MLP neurons of a small language model. Each row is named by its layer, matrix (down: output weights) and neuron, and shows model dimensions 213-425. Each number is 128 + 32 x the weight over its row's rms, rounded and kept within 0 to 255. Numbers have three digits each. A neuron's up and down rows have the sign that makes its largest values positive.
A block is one neuron, or neurons of one layer that tend to fire together. Before each block is what it responds to, as a language model described it from the Wikipedia text at the highest values.

Responds to: List-separating commas. Commas, and sometimes ), or ; marks, between items in a series, often just before and, as in homebuilding, architecture, and history or Sam Bush, The String Cheese.
L3.down876:118133112189088118091170090148124137155123170109196104106148136113148133095077146114186127172127141155077212098152121128078158001172122114174124085201153128070161098136148145199139130100116099133141150203164062144141143157117134114171140147116120163163192152116147150103130133134122123112088175087114121143064129153130207088134082169131188145112161124147124145150112168137123127092119140141123155106135143119124160155178115144160116168136105194112110125143189099158147157152168150088106142141147148111134139179149150116103108133166137132154107150150141086126099135117128110068147056188133051165093094142108184087106066168053141226147106151

Responds to: Multiword name completions. Final word or word piece that completes a familiar multiword name or term, e.g. All-Star Game, Civil War, football season, Old Colony.
L3.down820:157158204173134140105143166076139111100119121093068109129151138141113147144088140123092094084118116088133136144057132108141171123173150119050128113189127157143120094113104178138161150107085129123069125123151189158150090069141111138110140165098093140178152160105135136117198156111163184160134088077083111099135105149151222132109171143077186158106105166124128134091103117095080122138096065139118168168110107125160099063195117123092079089153200188151135146064137190121060151091177151079113096136170132110067087144101092109118097141152120115153114158037106114101149149134129119145114127132141154158157139155143120067119100117120123122103153146

Responds to: Heading closing markers. Closing =, ==, === marks ending Wikipedia titles and section headings (= Keeble Observatory =, == Cast ==), plus second words of set phrases (one of, rather than).
L5.down30:117201189118141162134096122087137123107147110119109121152186117140109095121134107128138108098188109102159157124143131130170130095126114128098112101149068185152153179094142077170146104154129126171209088107141131125131170124145166105138116146094200135156172152122091175131074162100116083132109116140166096171104114130129154165102184085078126111165108173156100118053142133180159126129125083165099110181060126108121101130137122097066124113174147112074093129110143090108162163139113140074139148126077108157095176172131124168126111176188073100107110149161142158097124124196159154179109077108174164147106107118153156190128111146099133105187133110
L5.down460:111114082116104111135131067089147140099163155092135150119132129066106069116122134107134137073114147079163139181138118107126099174130124155097144130074151169136152140156107135111208158110160115121047107129184137020158087128116144104104111165099145170104150120143176112101134152108165188161076093141148084117139127101185136166071112171148097146066080141149153130089207193143138142094108105166108088163178141198096132111122127133157150119116153117123096180146121194135158116089114071124170128101144102157116143089179177093126135101107132143120154127156071163141120127116122107160138129150167163090201115124095138136106132123094139089154088119
L5.down593:091093147152110069110116139128128124120140182121135080134129078194066169139124103125196107115126152093122106075143157082106103110141105213107126138158121165163100181126167135107129158095140153077111143093126158102066123116128167133123079115082158101146087172176142144097135120106101082109131148115181119147080126108119187077121145119132106136174093100133167150113159143156161141099125089102144085128162172119071129160125128098138136115102162092153093118147146085160181156104122169101090147115140109113063138109159083175140144199132103046086112171092109115138116166131121116154168108186147152112110146155158129169193134154068126162112210116
L5.down847:185123135195117145122122104079185091077143173112177135126064094163096137112075160118143133110099106042074083183100126164120166142125150136144150112112107169104136127117107115156146128090158146118110111105158106163136129135140156117117157162132123156117119145162132119115120163088118104115133120162080108089086172161143130118119083160171138131096113148123131146142115151083148125135124154136130115108073120121122137122135081137122124102124132097199126154146159165148097119117153120097108145145103094200182146093088138129143128080119079229131098140075088130122111101117221090119151130110137130158158101155116091156076136148135200095172102151
L5.down1527:124102119103147139130198110108109203155162147052125137152087147225155121148169120118149069094122089133159085175157144146178090124104107114129133095138108200124139118156150152141134076102116098163131187126115142147108148209103177127158170135111110096169093099163134146122123164192108089126099157115137155126118035144169125123084132161088156104105080146128161147138088152106048094156137154055142153090068100170121109188108105173130120081106129110142155143124088126144150145183149119104113132134157150153119166120120184173152207139091143166061207128138178117122090162104126081145169077062119151153132175107129125160127134119142121110164155156
L5.down1843:115108155208085163135125060108096105173106094104123150161151097107111120165113144115154120181129178091170122136107112158127147123136172114127107169131179137079110129085128140142132129128121144166105109144165045108104171185124121154121133153153066197210167086146148143156108170088090140139175135144095134121141093052190189168165110150128107166142120170170177088134099135188134097081096148141113106072142113167158118130120118139127165169141106124117097116146108141128143110126142090106170154076138137143122230135129163139145157090101111215096162174106093035138105125150120093132124179189105091151111094109149168108093117138138109085123087124
L5.down1979:163105119100119159113143090093160139140157166119120163095136133147100104146165117100152112167117116143147100109114164187090123161135168114142142113141090119082181135094173133138144138147108134126163123176120151091165101088149064144139136178113153127113131121096102123118164103073051156143111181169142090150132101116141163100170104111154107096128118145150126107156161183136092119110114173128150161162140135147139192149126143119168112113150138140119126112112173128117050148160102153138120137189133137167123070092121176111111122134144119166106132051161085090117107161120169121078062094120096132144163106086155123140125135107124104111131124147
L5.down2281:140114119131133109066138096113145084119098145113101165117107090127088113136109130161126109054127111151118052119155139070146147103113167151116141128132129095142112157096142129095160142156146143144117157187056138090094170131068123120088085178112159141185095066117168120091132186125056149137118071083163145152120180108162182142130114108142154176174149152168114075111152154169177091140126112195100090087064106167073157119156126158099141146136144119106079114131106146146127087114173156109089089161083108117179148089146157136127099120125120129135205159109142176173172106120174117173116140112117145133123140137157104169101115143174161158163126091

Responds to: Token after a proper name. The token right after a multi-token proper name, often its next piece or a following word, e.g. Pebas Formation, Bailey was, Lacey (.
L3.down946:122163145155141245132158160158158133114148079066100174124184161113178121083128112156098067113140071134109054103074154082102164176138063130089077150118112089142143118136114135089172171202091139136100109159147119098162165094145120141181100198155112089134098096113141034121123120150142146110125094135123172162079197109217120073132094143141154128082142137132115237113092138156145135139174116123172105118109080095122145114083119116083105162132142143106116144149127114140148109145114106109185139154147157138037130093151121150154118132143117101095103156167165079119136114152153129131122139139172127123116129125131132163104151087161109093095092174

Responds to: Institution name endings. Final word of multi-word proper names of organizations, leagues, parties and bodies, e.g. Communist Party, Football League, Florida Senate, Soviet Union.
L5.down62:095123110194139129125167146087160128097091107184150085113124089192128166093117175089110064099148157156142129146170111070180157122125151095122109120135091100107140133137149187108189148111155165188158085141144149094132139130068178145103087135144084145193169147121130092132159200127102127128171114157107117132129091115208145111102192087149186141164159138148154114136104162141126170146200162121089172131141153069162060143166159127104077083125144213096142116095147161069175146103105138111177109144128132125042169129119069062109123121163126160167133136093184144106091121087077152106144090150099127098119162159174105144162174153125130105100197123
L5.down328:101127142176122158123120108122151109201125114115103149158137079134134124114183152118097132150140105116144115087134117151106058107148144161130115145152101142147125127120153159106092192126109160136136149152101171159166151125120120124079173100123160112116123120138182093093140074078166131089138158105087104185160111105153097127150153128147139095160130159187097139116117115199093171139136154138130142113132125150078092140129137117109113079069092053120134169155192020126137150136145104129159152130139168202125134133147118099143139131100110126163108150172120110148162085124120135209143140090143177207179125110132146166088136101163135123062151136
L5.down505:117120154170183178072105136106122115147133110140053140126160127101126109122172140162161152116185152197127147094184168076103144101157149102105115117105025110041168136104135092079149095156119084141052073139115119161127169066114165177187114166131133140161115140178130150125117187141091144245158112177123132114080184128113118089131127093142124145131103077126088121141149080136141197138138134147113122145096120128132115126161138176090108095139141164137154092120098122142157110147107140066120188155147063156120148150128108134141172131133108174106138093092147164160191120156054120057187139086128154105137113127101153139154112140210160135111135130
L5.down1565:175115141110207131158113121135063107147124130104176120147185114187116124089130150119103148143090141133154101156158161152135073119164181060094078129121116150089128128114125146080129097153101122063105051074152104184108134143121114124143134161116119092090177079175152177134151107141141089127213101130128166100153116126100182095185112126135143121142110145133127164140157090094131155162133090181135103105149098116148109135108145183167056074073099128121129110109133132090177163132138166175119116099113172022090136120116145125164153152175129182087097137137167106186098113177108080134121116131121121181141173144137098168090110108185127137165044123
L5.down1876:164145141144096092161148134134108135120154078179130118125126124104100205138142108150081129126070155103175183139083141168098147139133128125132122070143061108136093167094142146069118061153130131137120122084171150110119124116138156082127101177154108151174091138186137166119128170129141113154207104130114161144062157137069151183070149145098143064165096169107075187169090136106157125096071193141061113163154109107098086116092116117199084090095137131109107130144163071122114072079146163132063127055138137107193142151111108067129127149126156166145148099112118149105121166115158184074161112133105094117207170142100120196133156178124096129155101108
L5.down2225:138122159074107073182121124108139136169134105131119129220137130130141128165174120145158146156162128077094102111153099089112131157109130155095092078104104124180146069107127142110095165164127129089104068081098119195158099145104109120166129121145136119124136093131134164125063098137093147141198153143130118154127122075155182112118153095106139054116098133097122094092160092172129053083152089092119112118101094057116108121128082077094113136111088091119143161142133202165144144137161170122152117147103154112146094111136123077090098086129116129159082125109157064102075138100105133145136144106087185168122161115128139136063096098176124134156117093
L5.down2325:122142148116118112145080139078148102132093169147094095141121069127131131191182145112074137101132123152131189115113135144066147163117121101153086098117128143185174108113121141149159135140075154098151129175111132082141163145114123119114171139111035160108112101169220121084141104115056153127121163170131147101172134130144109102127153161175143105062064191136128152164120120085137142131102132124120137133116170183093128141137162138119086080144163149161152170170143072075096155127122164094075085083113121163148106158109116108091142102186095172160148185145133140151093107074101061124098071089120128119095085127198093151136087143148120145146097150
L5.down2506:135126195136065120132083132118119113133132140136148128080189153096109117157120137123132116119125139144107136168030120111134132118066109153119145084123141117179103143113103103130134109094100125124123061166137138048115126086185137050123146157149086121181100104142206105132152118124141135176117091099171152151115181093196137135144114151079200133125104137133133172153083123109113068108164114138123131167088137119132135129184141175085105075145110150105102082127114234124164148174081103120101048107152086152080109140122156098101153187128116156124158137168084201114125150134157175140139138063098152107145114152101133164125096155129104102104081169

Responds to: Comma after names. Commas right after a proper name, opening an appositive, list, or place-region pair, such as "Connie, who", "Kaunas, Lithuania", "Brett, Ken"; also thousands commas in numbers.
L5.down104:137078118112125167197138128069107147159108167117182121159169143133138115113123156100124136102112121089140154151133099116107153103115130148116133173126172088146191145112156095109168106162113071078172121180183105137110108123152081151085127131110120149154161119085101121145091125166127141193150089127112091152134204095167097162131140161159065155094139177135128141155150090133133161120133185154127118193099173116100117117115071113134114115128135138188118132182091181143129130168107172131147112149134082168102137147088124168105109072159100074138153089173108154083132148151125137110161116163159123131092159121100128195151143103063116091106100099
L5.down174:129110114167129126120127105115151118166091143152215145171117123107131128132159119116154110136156127129132061163108105122146161135116154092095118127165100137124137130132106108140104105089102116025115136101121142105126129156054139108146179055156179149138090212071095114178142114139051131070091115144098173125151156130133131124142109104119100148119144208167088151182104108100118142165160106157137142131114137073169099136093141157052099110120087130134108128150115144098083144142077079129195086105138136089158074208186119145124046046135123080085072135138159186137149106112160127116086111138141136085152111131117150151173177167141119163164141173
L5.down418:139120188131091087104113146158089075146132170113148145127087157083183167110128178137207138207067178177119168140077131124112130070159118115122138091202167175129121119182122126146086063137104149113117092157178122093158125140105080124161140147128112231135127124116094159143086148132148200178093131166147176177138127135155143127104118174202132158160165093153114121169135119124121142104144072169141106179130145092120176122110084111058144213118132122148095094119093133100111135113113106138107107144118182123111097134163106132052119097120104120143159055099124137181146085118114154112097097126171141175096139112137128121139098102126164125030152111
L5.down751:124128072148147108154137135148148119141149095114078201106114128173117103058208146127131168099179117122136108114143130068203069122103127106093106159141138068138103137116151182135104156139084193116120154174111110168093094107155092149140171131095122139098133094169127114115142091131137101088124092172146149152121065172133110134125137181135100137082058112134099124124154196161175104102108096130135129141099157098120111123127111138182088120145127147124129145156172109116189129130119140143135158157144122158130124123138099126145078141100182172112192149165129114133123104184116059108117141086186080142131183155146114181114129108138093111138148138
L5.down774:114104103172142153135163102121137138148125131091193188155112132132146146157082159125136154083138074142120074152147138129104136108175132087103116149126144123146127081160092131115150123106079109092107056120169133088150161144086082135135105053117137152052098163117101084181194144180113120114194151152132162130107131162120075103150112040137120139065105140128126130161135086127126164143056199178150095138110156121057059149159111115122074131102099088072165132151113046110127128114094085179148115119117066132109194084097095098109140180137127149158126136086126123152140086101163132133133104165155165120106167150096149146137131122157110139135149138
L5.down1328:167157153118155129083157133139078093190105175097175115095178134153111142137068117130086136143155154083095121147098103140072146151137159097129165115102191084192106076118115136154106163083150118103146105163138200141166086123125136136160136112113059084123194079147166185152143129175123110146161133100138117120154125192106165120110143143110179100177064143092132200128102144147122149093117094151077172180137125138143111071142095127157166182131150145135184094128102183089128147097215107129126110165155109164153183074123140171120145174152174121107138133199134128180109087133129129136092042130166137190170110111118144131187147168038133100070097136
L5.down1333:122138138124173112095141123108114169156134057120112071092124129125095134132164158107136101069150139070122083104123084148118159175160148092095075166111180147086151137104109131116083141113075174127074090092121145095131195109135159097055146109126119137122124153152162084220121139137114082156093076116111162061081127135171121078137187132141149109090158088098168199160145105075169143154080110156082191144149128170109122127177041062098124170175133141141117163168109129139158142092108119097110130200143149134114138093183125103080091141137141119170093106113135184120132155109148139118081094128136137137209156116106083099105168131061097136126138118
L5.down2310:132126154099129059149125050132070108134162155095130178042140137082153150111121123116104154150176073133067125055146126117121095157185123149173196135135116140072096156148111124068138127161114157107203164121109138162102133122183121123091130146058124180164100053105190134109105094160080150153221110178100090150129158181135108128126095110166173110176105115085160176104141082100077148128175142134139193127109163177140184115200108128196113132097113115137124144114104136099203184109123102096148151129132124118052148063085162209094154126139138077141185102176140123114171082134114143083139121057198113176103095121099076103102125118180201076112154145

Responds to: List-continuation separators. Commas, semicolons and "such" right after an item or date, where a list, extra detail or examples follow, e.g. "(1889, 1890)", "games such as", "German, Portuguese".
L7.down19:152078119132125128165175158154155176136108136110166089147090124168166118132126149071193162094155108151128149147124127111119141119086150143118162101150135113087171150128138144071113087083187172174138118126085167104123176219096170169144082191121088188220053132047131128121082132134112137088127166113087212141169133125120136105080113144116142118102152092121110085128174068144142103129168138115170098141155067122123135049163129134196071169130082119100138107082110089125153159105133105087158122113125151134141129168145142118147137106082129126120149157178179138120149119159179080058103167228117168158096161149125147182172148100140149126162092150
L7.down906:135136110095114139115139180117109162125184063074148088116150135160138052153135103096146092168135140102157083165131102205108089132115109146097156123153117125087143131093091104149171101121176190154133175064145173124119149166134076123082176096115139143138222144136142110112107159115111133107133147116161119134112114105113148115099156156120102127127188118114101183153198108126157142126134168214082090125182089104102157121073144126157115157116163105172143173131108135189097142115087107142185126091122103136095070148099135121107111170177114100119033122173083108148116100094106204139082154107110074183148083161112120128106121067150090165126130089
L7.down1034:120058150109131155139169117106127128121103120095117133111104142076171159097136142129101112177187166113122087131178147103123075083155116114144128158140082117121091137140181142150192124089225089142127116087104114186108151070071134096161099126113114153130163144047139136117092120172099080140142156157121081065094080151161204135115123106137146148170174121073184203108166138118186185147141110105111143166133094138180137155179166151124159132169029160134172164171160071173133133088136160144154112134131135095112085104150100116157132119191146098091120108126092186150165220103199139138133149101123153159160171177079110118177059092199126118164112107
L7.down1079:120166075171100117140171137180141088107066134140176116132132111130127178189138151092161170203154140116150103109101118154156116130096129173168137141160140153108117130112143138166092133163081125121050138187127052116173164145105100123158103141132157159120140152067113139118150174150092155116139109124104172141129143102156114095167168165184131133118147151138088124152118103124137158109137161097102186152130121143117246156111107128101138076174119113150114124139119074113178099134112106186147182118163156132101098161163122119173104081126140082155111129099115170153142166118151117161175100123128129157107172160132131100111063135100058118133101096
L7.down1474:078168113157106158170174133173099118105127171157179120120079137143074086140083179146143090109162107159111098156133088171226117153133107142140111125145123131127086166167128142116093122103078168095114194186140169147163115111166093165122123101089086146150159133108108156135130141123132118171085110153124117177123141184130082110127104156069117131094208144049150145158080092127167086136170126187114166119039131147156176104160121126162138165149194164104154102163138117143153142092113114209158087120169053097084083139137123149122083180148138136080115149137136089178089081107111099163102139149120123117103107094182150146150120144064120162071104162
L7.down1622:200100123110115187127109153146097189130119182114127127131151192086155123115119167080149109132158130125083121143094144127089149130159129103144089150094119141150130134123133154228139118123115083154127124153148099123160150172194066094161128129130128193144107116130164072119144123132144117090123134136115142136137154150196161153163147117060120148088135147131146167147099115133143096091118098135141175114103096148153159171095121150154136116090114129143118105139139186121091141182128115095156166067168147108099125156130135123111139132156152171102136102132095131148098111179072084105104160129193149141141176212133174074163106084150075104147121102
L7.down1725:114112106108096103141109097196161177122086158127097167190069103066113175068066140060126138166119116114135114108093062077136116138102160136085077100064068141116125096162108126096142125122146132125162083123103117105174095171176114142102107200123139068151152171131089101144159135124130119190087165161107116130128074168140085134123142097147154110127153125149146105123125126121138154119165144177110159108198149109101132137115134086154191128172055228086136115117126104175087137129094138126127020170112160148122051085115138088125145155128116111092176092155090096113100128202157108101164170125130146123135095189174102084106096105176144080098142157
L7.down1902:078173136084155125153099144073100096125118102143132120134117091116146116133115093093127149184121075130118125097143155115160120113075129116091138150140107127140119132151186171159136170210164173119095081137082116105144222155089094135143139181107128148132137087118194114178130120189131076112115114135127112124108103144145131163141098095151199154102117110070084154145179131123105097062149159117189143119157108114143214175117102126111139161130131132149131109137119114103064165114129111119143084144134126087143127115109103120084114128075087134125079082112157107099127089052119123128145109056168143175100156162150120133145148223150108153113107131

Responds to: Organization name heads. Closing head nouns of multiword organization and venue names, e.g. Communist Party, Protection Association, Hockey League, Adelphi Theatre; more weakly, is or company.
L7.down660:120099154135156129113120103100158134100155122074137137110154113131133139137072138149136160164156160173108158113103103134118124170077164140110128121084149105053149059179147131133175108128135169085132097108129132196092205123056166172138173133141168164150125094154145140148139150148106176135090104057133146105132036103149153135119109136122124160120143067107076111089111147111086144130112122157163128145179154086144117129193087143110162181145123154155165121114146114087117171099140121140121160140164140035097176109166149155111162103145181139111127151140105174119079073138128109138108195126131089119129123161096152124166170122169159104077155118
L7.down1332:183123106106091044094140134121127081206173136117083090118117129117178120113126092125155082142130089147148195155120068175108174164108117186162090072152160095151139134107132171157111124124099161119137126133094163109083097117121099125105153157108131126167098136157130126119102154168106142113114118128100077155117103058092099111135126162098142099095059064100117188150129177088102127132140119114119147113112108147140181043070140124160092121192159103082171099155122123229069120125125082188110131116111088112073124098138148167126122125134132152128114143148133132080103115134096121099083187180083131143100098135109122153090112121075147122100138097
L7.down1764:144159104119119167155105108111139104124162100133179124134136143210119084146129078121103098154176171132080122178142129100127102107115125117123134085154095117131165145148108134105176141129105116203129143140166108106165160129103125170080109106051128160178082119133134124105151032106158174063179116116154132135093092113155155143132133076103132138115109150158139117075167080137126145120162192079083204106170141092088147131129155141048107167151115204184151110120121194195154087143104082139116062110073140120119126150115117171139112086148155123127181168124132113121143052157120085195171159132112110117144206061123157163084172117190140147067117171
L7.down1841:140100158159162120195149130127130114132133134201178139148150100162095119156147144124106128115154130166082169152079119157140102113199063084129123141176164155111110152113079174094189126150119145173121147112167147079120098083190161125116130108130143115166114115125149122175122146116087105150108091104123166136144138088159178096159181121073144165134081175097075060140084139133138124203181089130159193158163157150133124158193113132133146129133126111167171133162122166076147089128133134171150109107152164096154164098135141135112147112165147125183208106091091102157182108143193171111141149178104095200074117160108098118148131091139114123101138166
L7.down2067:125143139119082108162077134130127089165151157125089093120079120113146181150119045135118110167152125140116127169118074167126145125156137089114140135133121090069107076147117105132147141106164114195163116070165101099134133099138155179133127126138096164123153118103113168158077149106118134112155173132131098109129169082168140109125064096128154202115147060151171136077126104142059102118153075071138147108088100090115148147094158112150083187153124190135147116114098129113075100116146129072162116153087145092138090141115179128123157094152142116119153112120076083153115148066166135136181203109100047137163133136120137109160156100122122060118063160
L7.down2294:187118116193113144124149155072178123183166176117106056158107164164117122149161108115118153169170105117183157170124183100086107150081125143147110138134062148148090102147148183133122097121104121135135112082150086170145122125122086144139118115147146148094089148133132108171141125126128089091122114116132123150094097126100139132071107136100182087092106157165150218084099122100093094136106093153113142133087101175138083186191143149137119120052120109144181105122154108109117133094101121117107071108142147115119117164138133131142210090142106115170072146115095143185160210096138119148142163194116102103103134129173180131164168143196132149102143101
L7.down2399:159120115087116133151104119160148120092094165113137087103200163071134131146132166118136072133130147138093127145140194121153165130158109124126160116128146125069123092069122174082093119202124184131147120085167158064165116102137119115160051134121132101112089115118114084097147162064135066153122034113110090130126133057125112173104099084074107139121119156163129137054168108144105134114106101117074188148101163087118107137156085131113134134076177148112130153123056089143102118121088111118075092129125137115113154138093116101180096146091133095128095111164108148138098154149139097125109099172121079134120058187071123143165081165153118093118114163
L7.down2495:120143098110144140142134162162036137164163151181134108051129126109119161191160129139133119138094174116112099143120124093095123173088109148126118094085147127131139133118107143137169082104172157150117074080119077114116073141104097094098118140137069167081118111129113107077144099104147108130092098123126134112067129112083159151157172107125123138107124173130146097126147111134100171149176103170111155117124155130130103140164212138087122109177079104122149052120123123120150152155108124155098123144077132094057086147150202089097157129110127109128134096113118128123088136111169116103176186223139138076146175133117132145064160113126080145139121149

Responds to: Article titles and foreign names. Mostly the closing = of an article title heading, was after a subject's surname, and word pieces inside Spanish or foreign names such as Es-per-anza and Rio de.
L7.down147:121152083110163143151145115132160126109055045154103077116100151136108136160118112141113086127136123149135165182113121188173140112161124074175086076153090112153077083116167128137127134136174084157126084100138106146102129189159096130122104152147110118100134125140087153131102091104117139098113155100112121124154100078144171122175052095095109114097124110084113135099118167099147130131150157126121168150121131105111163114091141142159134139119118136130147060134124109090160105076148111131153097110171098062102173141166143124131147149139146088084100149102065106125147116147114119142128087113174110163125022205117118074097067134090061163088144158
L7.down160:114079143128089079152090164159117119155145086118146168099121123153165128088099094163130176098177130152113137056137111115139155143176073165116140137158113189162108144164197154148112077098155137083084147062113147108166127097174144090154144060102143130101113136105075136092143160187094090162114138085079094112105094134139133092107166126109122116126156161169168134132058090196144103158118112061072161154141139150127130152169082146088139127112096154106136115086126162144127084154120157163048139114144160125029155090207118121162091146124103100177152133111128120172112120193131197116079124183119124160136097183114147150163073147110081189132149123
L7.down262:085112150143147124045116115090176120091089102165156124103116146135126058121128105143120140130133167129141150157106111082131146163165125121154178114153140111114105089105170100141139127131144072049134140136150079120188139202125102134167144125149097137105120108149188123137090179135083142145142188124128072130100116199120127156128128121163097168124098213139140133183107085120101146104104159104124069189094141118153158110112166091131170071073101124045191135103129121144131167114060118089144180110135126103128151147112126110101132098128161132153145195067163157041122081114164075145113120164181122180079156129153173172163137081112146104122126085
L7.down377:147096120105160157099120101079098137132149166085101112098113089146136116090138152113139148118114094161174106134130116098147184091155113157159077151111089095129146153141128104143163121070118139142122081173127152158121142146104112155192148136124098151166107124130123156143137088124163120092178141121149161156128123112131139102102100114154184134118138113091165155143151142142104165096127061176151123146103149062141139161167097147073149089141170196104142116079071140157148130116127185065087172079141120133117143200187157114138117164159150129097134136146101119144117102128066147119115058129094145129113170046111115111136109239110157121187154147
L7.down1259:158195126100109178140131143135145131110169037171147078164067113158131128153116172133124204138158095116108139135116104185134133123112108122128097114154129173146087222137178127121123091124125088092166162120119152143061126154190130137072106072123141097133115115131135158100085162156137136149111120087140066141155107112136181155072095092135131094183108166114184115116097125126148175134107095114133114154147137111138105179081084103106123064127152130119100115163143155209130108062141116065151105132107113116155159111121145190138165074138128189112102153085114095091103149073168089091139107079145121108130116128166227106113096109083123128126101023
L7.down1355:149085132178104136137122150157121121130109141070126160082046128161099136134128156162141144114111183076093113155128099143080038138192117152106087106157172117086128159161102131115065172172167131118110107105168093145156113087152107198189159162119116170167133107176111169098149063126119120124158094106150140099153111122101152093148104096130130140198147094180133199116167107152122126093125176122114178141153117118134072145178165140136132082136104135145169176140118071083191124118139204127098092157160118171136183121134074123065067113088138139173122142096121122146126165152173173123142095104147159157126086159159081117106106095161131169083152149
L7.down1681:170099109149135121134140065146189165130081132104132115153068193128214167135159108088099107088152175114055147183146107090156196135138156088153112102108174151142104082133127122162091140132089124140175078107111144139100159155130138194160111054099135166102162159115174148114192118149139151173129097154146149107106132150161145107112173143190124111107093114097134171153101134096145068095155181117136107112127096155147119215155098139175148167156119184126115183173157144153116140138108081082110119057176118154099179087161172077171067125120142127085160086157145133139087152113119061125103177206156163108158119140098097137112134134178132109140109102
L7.down2295:135082137140102179082118096119159121087114152134105148083152132138115104108140082121119136064122113084071083166111145108081022185097111104144103152160145125093204146091077191107145124158099166086140078126127092115090159151076117107146115173101116089118143136172109221121099119046156181145133102112157088104141084071097144153127139089127141117147100136113125160132132134073114127142046120130145170159170144082112099119202123102089098120132174102164161179192143123121151147088104118112117126104165176158147148117140072098070094129064154129196141193169085104091138191151173130094133084094096106153098166114132080104085130126144118158118135133